Weights of a small transformer language model.
Architecture: RMSNorm before each block, no biases in attention or MLP, capped logits.
MLP neurons of a small language model. Each row is named by its layer, matrix (gate and up: input weights; down: output weights) and neuron, and shows model dimensions 64-255. Each number is 128 + 32 x the weight over its row's rms, rounded and kept within 0 to 255. Numbers have three digits each. A neuron's up and down rows have the sign that makes its largest values positive.
After each neuron's rows, "fires on" lists the tokens most often at its 100 highest values on Wikipedia text that the model never trained on; "fires before" lists the tokens most often just after its 100 highest values on Wikipedia text that the model never trained on.

L9.gate573:161173092123075176172161125072112078130131138111096133149108101144085167093175112122171119178106107149111073150076132123166166124119181157224131113121116102218148095147155100165086158151159141077150167123139115155165124048186107054139128133083130113161108127151177175153123118124116153123145111122105099117106079167090135138136122149163129173067115095130212164149153176097124176173098119125151094105079141140113131080068162159101076144115116139120066109090116072142120089122130102139111096207131121140150175104115078067168133115114162142163139149080124138115139153187177146060
L9.up573:182154107140131123120129102145172068164122140131141128107130127095098133147093155156199073134144097104157128146195120108147133097123222092140129133101159149082114138132163127141104170113113168103065104146132113189162098154062077143189134135182099149146081115084105126121133158141118095111147121175096141148098088153127101161129148106148149112124099168156075144124167139121122149147154146183144122123159064169106120122082097180141147095128105146127134043135115108184120168173116149165158149153100141102160175135125147171120212146114105130085141145122145144139113107192158178111
L9.down573:118096162113158127103088112107156097095126155110147094142118084112114154163129136062146153084146122110133147118154153076185138095177118190120083053076146127138176175124075152099115172155122110157149120142182088145166151131139087106099099100072207157190115194204112121132130132139128142109113136116148144091144102107171135093161089156130063146125084107142092139186147182094147149127147118121159161083159157141105104189172179096121090104095163153176089091076089155140101090115113170127106128153088100070177155111113068111100124113104175147194064107104162088103161217131164141162
fires on: "2", "1", "4", "0", "8", "6"
fires before: "6", "5", "7", "4", "8", "3"

L2.gate378:179099103179163145072122107128119110163112142025091069101164082086106129112162088089103098080166115170094156131109187095169123146121136132103101101127117163123148110118191139174110152176169138112136124160141151177166123139120108125160098074114075054138197109148117072119150103099127176125106178042106183133142184137100114111155148166197139101087146094120165079126140110136129139221073084110102177164134120111121140178101152151127119103134174129121097138138134126065100103135128130157091121159183122145165138164151119107101114163091059075187120093152155118121139105101121122143
L2.up378:115145109172163151146147087137084156133105138113092121067178104124124145113099107041120071088121131166183167177061145075144154133160109171095071167092141120096122139138165042114146169083133101106106155114128142078128090112115116114121126111166092089154078173125062109068109151149139178130080171100212089047159149129121095096122175144188154173064107089140180094109087127139138143139165156080125156165112086108140133142123105124081100107143073136127105093128087157087069130088152152140141128129151062154109084073045111147119127214079081153128140102105106151105161171102155093144
L2.down378:165119121104063087107116128247124157077107030115098057107146171136104145156109110113098163184105144116147167066128117134128130108115112186101158099075127093124127109150126113151100060105129096104134176083162108088132146119153117145167087141112103129062142123117066096128114097136133157143131161129138184102101137107117136079168126120144109100111093127111111113129158098083130127101108123111198157127140162100173136184091120158153113153140189129129225157169192127104153124135130063099121095156156127133076125119099123117127193107081158152141125113136108134102126122115207142146
fires on: ")", ":"
fires before: " |", "4", " \"", "0", " |\n"

L9.gate681:126098158137162159199161195103078122125164136182087195158166096100188157136089169155156097140112114164140123149166126131120128159152038105140081115158170149144095144121141108127102116164112159134118085115125113126079131131115113172124123120129110103137146152126089097146146071175125117127127151123115171140119128122135064143136144127113116123208158082085182197119115148141138162068160140135124062103161132112107123141121120151183097126159128126177108170109158146117090122095163116109130169176149100139158168082155153147081097133122105113147144094114179151155112077183111108089
L9.up681:082078180137096134140181137089092082116162135112136092077129137180078174134122148107123109124146115113130109114146158127088142072169168116159134115153151154117118122094110152086159122100184114150104138099133126146191051119174109134167089132167115160144164153109070112166157150142134131136122134095060138144123155046129111166166116125149142125077178137112132142174085133093123175138135156142163115162088058144107167130105136134157151083117116166108110103196123118102105117131125186114152152118178049149114117146091139126119138168128085128106167172113181104099143153094137131158
L9.down681:131183121130155127125158158163090080092142211198110133116100129115173188065098113133141134117156145124125124041102116172135141180096158180126134112104125140169089127142087091085127157125123140122054077071137129096167120111104133119125091107209146113076163116076032119115090094121101105098111140154142142186118145075065129137141114123166126113176139154134173134143108149180079074154112170128119104153154130080148174148125111126098089089063157190106126093082174118053160083113160128147156150127144066117071127162150115117142154130126138091136107099143186124112196156135127127109
fires on: "8", "5", "7", "6", "1"
fires before: "7", "3", "8", "4", "9"

L2.gate92:155158097108104158107099200164126149142091181108086188157147179132183146145104130178108164137181061105149082104123142167111120133096119151130146116130095199128072044121089126188140117109143150157141156123150053176154161130147145188150160161209142159153173101140141179118138140134108148153095144168103134137123132095134134179135128128106090145099128105105056097136152165176134119133129078154144156110137126098129119173095134091138123091136138148158134102184137120070159103086122163124157142158189140105129083172129101127070138150131070145127082194102169122099129159130186126102
L2.up92:124135136148154087066149158156103109143159174078161168109138090113107120166131177134125087134108165113194113115178193200084085049062143133158132063151160167155039080133128147129153142066112154137134150152169086183192136113150169143180105171158188132145131109144114156120150126142105158126109161111087113137105123135151073184206133150154135156103148168155084067088132101087126176122139103143149123077117177085153172102125121114124104119110130117187117124164167140112115138093114146128094132088096102135153127183163135156041200129086081163171133189123131098091116109138172150118
L2.down92:137126073094083140185145158106075151131126133081136152083114129205091129144181157143100232084168150138160080118103163162152098111078123114131187093110131120157132163091096091176182099138133166109111101054114143129164116114086145089091074171185103091062123144136118155156129133091104112124127164132077139139084095107103111104119138126138123125136152180170107088144176149072192109135091086139159165130106147086159087160094117129150120130127130160134140136163143142120116107103144107130097136125157124142156170123077115129142155131161156140122115108143154153123156174150181120145
fires on: "5", "9", "7", "6", "8"
fires before: "0", "3", "4", "7", "8", "1"

L9.gate630:108124085156129145076130140134096133169053131101120097107107089083090171122139161136129116130075131120136093156143166107170135132167175133154170165140141102130118140129174151141111113130107104148142115076149138176169114125151162051170153079130180180167148138144091152156123073128120109184142154129155078108112113124117138097083179141135048102151146166147120114137136134112099139160103177099152130099056115127135119148111154095162047120133121127116138096115071117140086089118133128162171141151132166077155183143172138121157144149120061127155180068104139128169138160155136154123
L9.up630:158131130197143135095121124033176082126170139069134142134143145111107122133107098110171130135176147136146151156101100142182093119061203100103067104112090142146204096115113134178147174097080150153107144127158095100171149083098127088162068086143062159155142118142176171091162106128133089114126147143153174093144109104149137172159124059142094118115095141089153084152157129152100137102136182160129120053112181110148142118165151097151134138132144130111123060089199156175126102133147145131077128158038183127166117184140143156111201109120114153168086122117129064138146076177195154083
L9.down630:130096202171119128086130152139125127079118126139160125148138109157102136160122129166107098162097118167099128170136164136088102067082123144070131154114149120144172115043131127156132154148114126152169104185152106123143150116133124134115088089102144214153197093154142165104159168167114158132142143170147127123084141146133133120134100130117117069090162118133062103115139154133120124107113143124145110109167126108154086165131159080107159130182129135115120104131145115120087128148117194165108194117091123109091163117137149108123170139179175128151145141185161174111109155128116062115
fires on: " ", "1", "2", "0", "9", "8"
fires before: "5", "6"

L8.gate227:173134162086104148187172161162086109122176155156118200147141159155152145142149129161111076137147089074082094132082087096094155077139166164192128168157195138185102080129075123167136124110174205130089144138173098134148172091134121079146095178155080156157160177083138152143147124126067138094119113178107066128134152119102084117103107165089151119115168102091169158146125154122138184124154117152208104119132141136148161112158129070144162124136175188139126112121059102078088165121131142067104131211116105139169136171186127129097096093087108120075112101130103132139133132154131088112
L8.up227:117097154093080106144201159172110100118111108169141122117134148161107181147072131148178149134105144177108172115104147145148153142188122135120104123186099151075077107090154108067136099141142072121057123149138101129108160121146162111120090187127142091143171084160113093171112105122133091111136094161124132183135126142097119149093105136171203139153134132166119171156125148153107175127128178122110142141195106135102128161088102145048174158158104127173130111126162171142139067108123135157142193072094104157121131144107177144120163107123120127127091177106115134198116102123143154135
L8.down227:184151133146159157162197200127107117131121159162107175138169120138164198134109175126124124119139122093119142125074153143127187097115224166094145126137123118209102096153079144209147104087064162102103113064154129163126173145106165084137115162148090168128130162160098141190116099105128125161151109137103089153098135092102146135139112164157138122074105095140131123151117204165121151079129116131161099154096129110132177131109111150129103110138134120107171121132113095162080094142143179134122117088124128105118125108141092134113150077136124075184125064152106093112129208076140161111
fires on: "9", "1", "0", "2", "7"
fires before: "7", "3", "9", "4", "2"

L2.gate81:101116088089095168146105184137138115208148061117105135150147150176127135182124150154157136058130064115142122097151172125114104129140069116095170107119088132153110148128163173143151144167103071158140114167174105126144155112129131153122106132105097121165095172107087150125151126133134125118106124159150063142099088169161149133090079088067073152139108098134128176137122198138133102091074156095155100053112159146097178109133132068120129130157097074089123124118086126107131076123122109135176128085147197104110097215152135142151154083127144157090147119133120122101140110121172130126
L2.up81:108139130141110115115164135115064118114127142112111169208194132136123156158100118112109079155099057134141117102168150066136132114164067092119155145154086127167134184148100116146126075103171089101172129080126035119177127134122137173177092159131151135145127093133061160143138117161146192131109133113136087146158112145101092149169088101076125157100164098176104116104138150123132152115113125163186122163081095139118112098136112066164091139111128120101083137065116161085175051165103167145183115106110078107084117148130127134100140125203147136077131129066205117142195099109151092117
L2.down81:096139151134106093145138170160113157121083005144092118137144198136087103141142117119122217134123140072146102088136105132099142116096116171024138158162140089141138108147110111168078087130140204130127159141091125139102132130163124089077144105132124204122148137120135155126138080122134111108148132149161115171089164114091142092085147177068174085126083180128129105121174057142129160149121140114157160079139086109173173143133171142141105139141153145153183145116103126106124093110150131079137145137151158165124124058099157124168141121115182163099118134133122151156115124110200114220
fires on: "1", "0"
fires before: "9", "8", "3", "2", "0", "1"

L10.gate533:138197125081101143167113063135080093130125139133127140175160113137117148121076139133164137110144067139225164182125179099236144155121154146153118139125156086186108111131192159139062186131120144114126150122192090131170189068179102061158078071086101115162131086162148125136098116121096137167131126156116118159113080113104105129118126079136148109094096134139147130103148133192134096089111145076176098116095168120128164128100145131134091137095137126092068097099083134126101115106139117171156136187117142147146155132183085093124091119075115120163110087094109151123139140125201116122
L10.up533:149118176156132133135111133111183083141157107125118115116097052124096110110128122177189148139069132131159120125123135112127106189113160152107158117087173128128097099097113110152168111119152110139118106145149140143135094107087154148126098064220176055140134109122154038145118098212136100093158121118091140177121161154121144126156091142141133129113132140135073161150162122099156111116145103136090182103155162136126129119129125059069102146135117115089075152120127146149140105151089100125076127123164089137178125092167110137184084103102097117161119180116132127140096073153168177046
L10.down533:149113155113083134089163122159143093139139235190155100132112088202141125145128131151155059140148069116127117157153139151091134059186136113184085123155185066136137140098128068088118187112112096092190110130154114126121148142134094142161137104089114149142154181104111169126180144119056158100144102148116119089136082129194124132116129167137107119129102057102186115108139125101167084102097104132185036094170168100119122106128165122164078102097175132135117166124093098128113123109142131164179116145090079135146102123136101090117205137117146126111095100186154123141186157129166142153
fires on: "2", "1", "0", "9", "8", "6"
fires before: "1", "2", "4", "0", "5", "6"

L9.gate6:143116107203191119149153174116126104116101188104127080101141155067083155127161114195120105130138076125151153141117146150126159107100150126171088151118109085100081122144135177142112116073143079115141119163113121146134134168133162132146094136123102048163097089161135075108084106138191110093154147111067203185133173126124113106152118128149141110115179089084103108073160085117130132131111111137086135084152119074029126112113189089057126134128133175107178123128140083121143091144064166156143155145105108130138221152151128143218124115118124161176161104095125164138122144145121126123
L9.up6:138141124100150092141165116140094077095118128082087097156141106092126151117143098181104143095128131134166107130143126182164128149134136165136135158115105123118076171171128133153127170095115099154113153202150086155164163132162090121157141162185105068157074143123130138115111162137159141136150142126130145110138176187143106082119021076193171104077124108158060112104159119073111130152109122157117151111166111173066116092085149064044117080165116093100111117173179069112110136078126133142120202135143155087146164120117090110192125144097096131114116168088135165126131125105169167151
L9.down6:113138158163105130077130131138168123126161192124197158153164162102149125091146145215146170145135089063137140116112089108146155142128179127116143136103119109122123123082139160125111136095155112116117149128135124103167101117050146093140130085133165123066078115150158107138170163100114119127126096188123179207133101109125152101121146086149156087159118095130115093113179097149070154134119138124107189051130084105111115120118111137124062137166097152116129133146172102162144112129116177154137194136054144181131107121132101131140119150137142151142103147148203100136161119140175085168
fires on: ":", " ", "′", " joined"
fires before: "0", "1", "3", "2", "5", "4"

L5.gate187:102129124112114143104120127151109103151116186094103118166148120101144117160130107117088126123135062095158150130096110101093101084147154144149140144098145171157089119204170145088165146162131146135103152124110098133113170148145125079086155074184092108149154138190159094114085113178165148143124075160090100152136193084138133113081139122197102117133120155106170115142142157143076123161152161153160063060157136115158195133116068169124150064175146115107086124087132094143110110106175088042106129148172100063165084194097198060159164124124123182150122161123144123132127097119118130117
L5.up187:110125150070100069158165095158098078113136128094174114079158124197115070143141161173139143097095100129137147132090143128113143074090163151165082114097088124155134131124126059091105099108174141080160115152082194111182150101140113119116180151110133083148089183144080105199052191114182136091120089125023151161118139100120087098185150158151115204118055135150103107102122127083145138147145109167122133118118139114159122188097055136076125156169129151149110085096130133092129125157169130121122157152068144153154121198151150155131173100095175115089115072085142078111144147138198070138
L5.down187:107129110082172137069156139114086156111194125168121086139134127163159169116172147184210222151132084194110104138090174178151090154183115154121111123115128153170146167119177123105161132137136114127137138154137106134172072151120118123106124145131123124075119125099136126148143099126144106130158084143135093163130118082112126121155158175103152119086152144066166070177167190148142189159193169115150090139058117152124151167091131129105123157198135146113177141153158146132152085184168168176128097174166123113128168064154104154165133166118096095123111102124118126132111113145126125138
fires on: "1", "2", "9", " ", " to", "0"
fires before: "9", "0", "4", "1", "8", "2"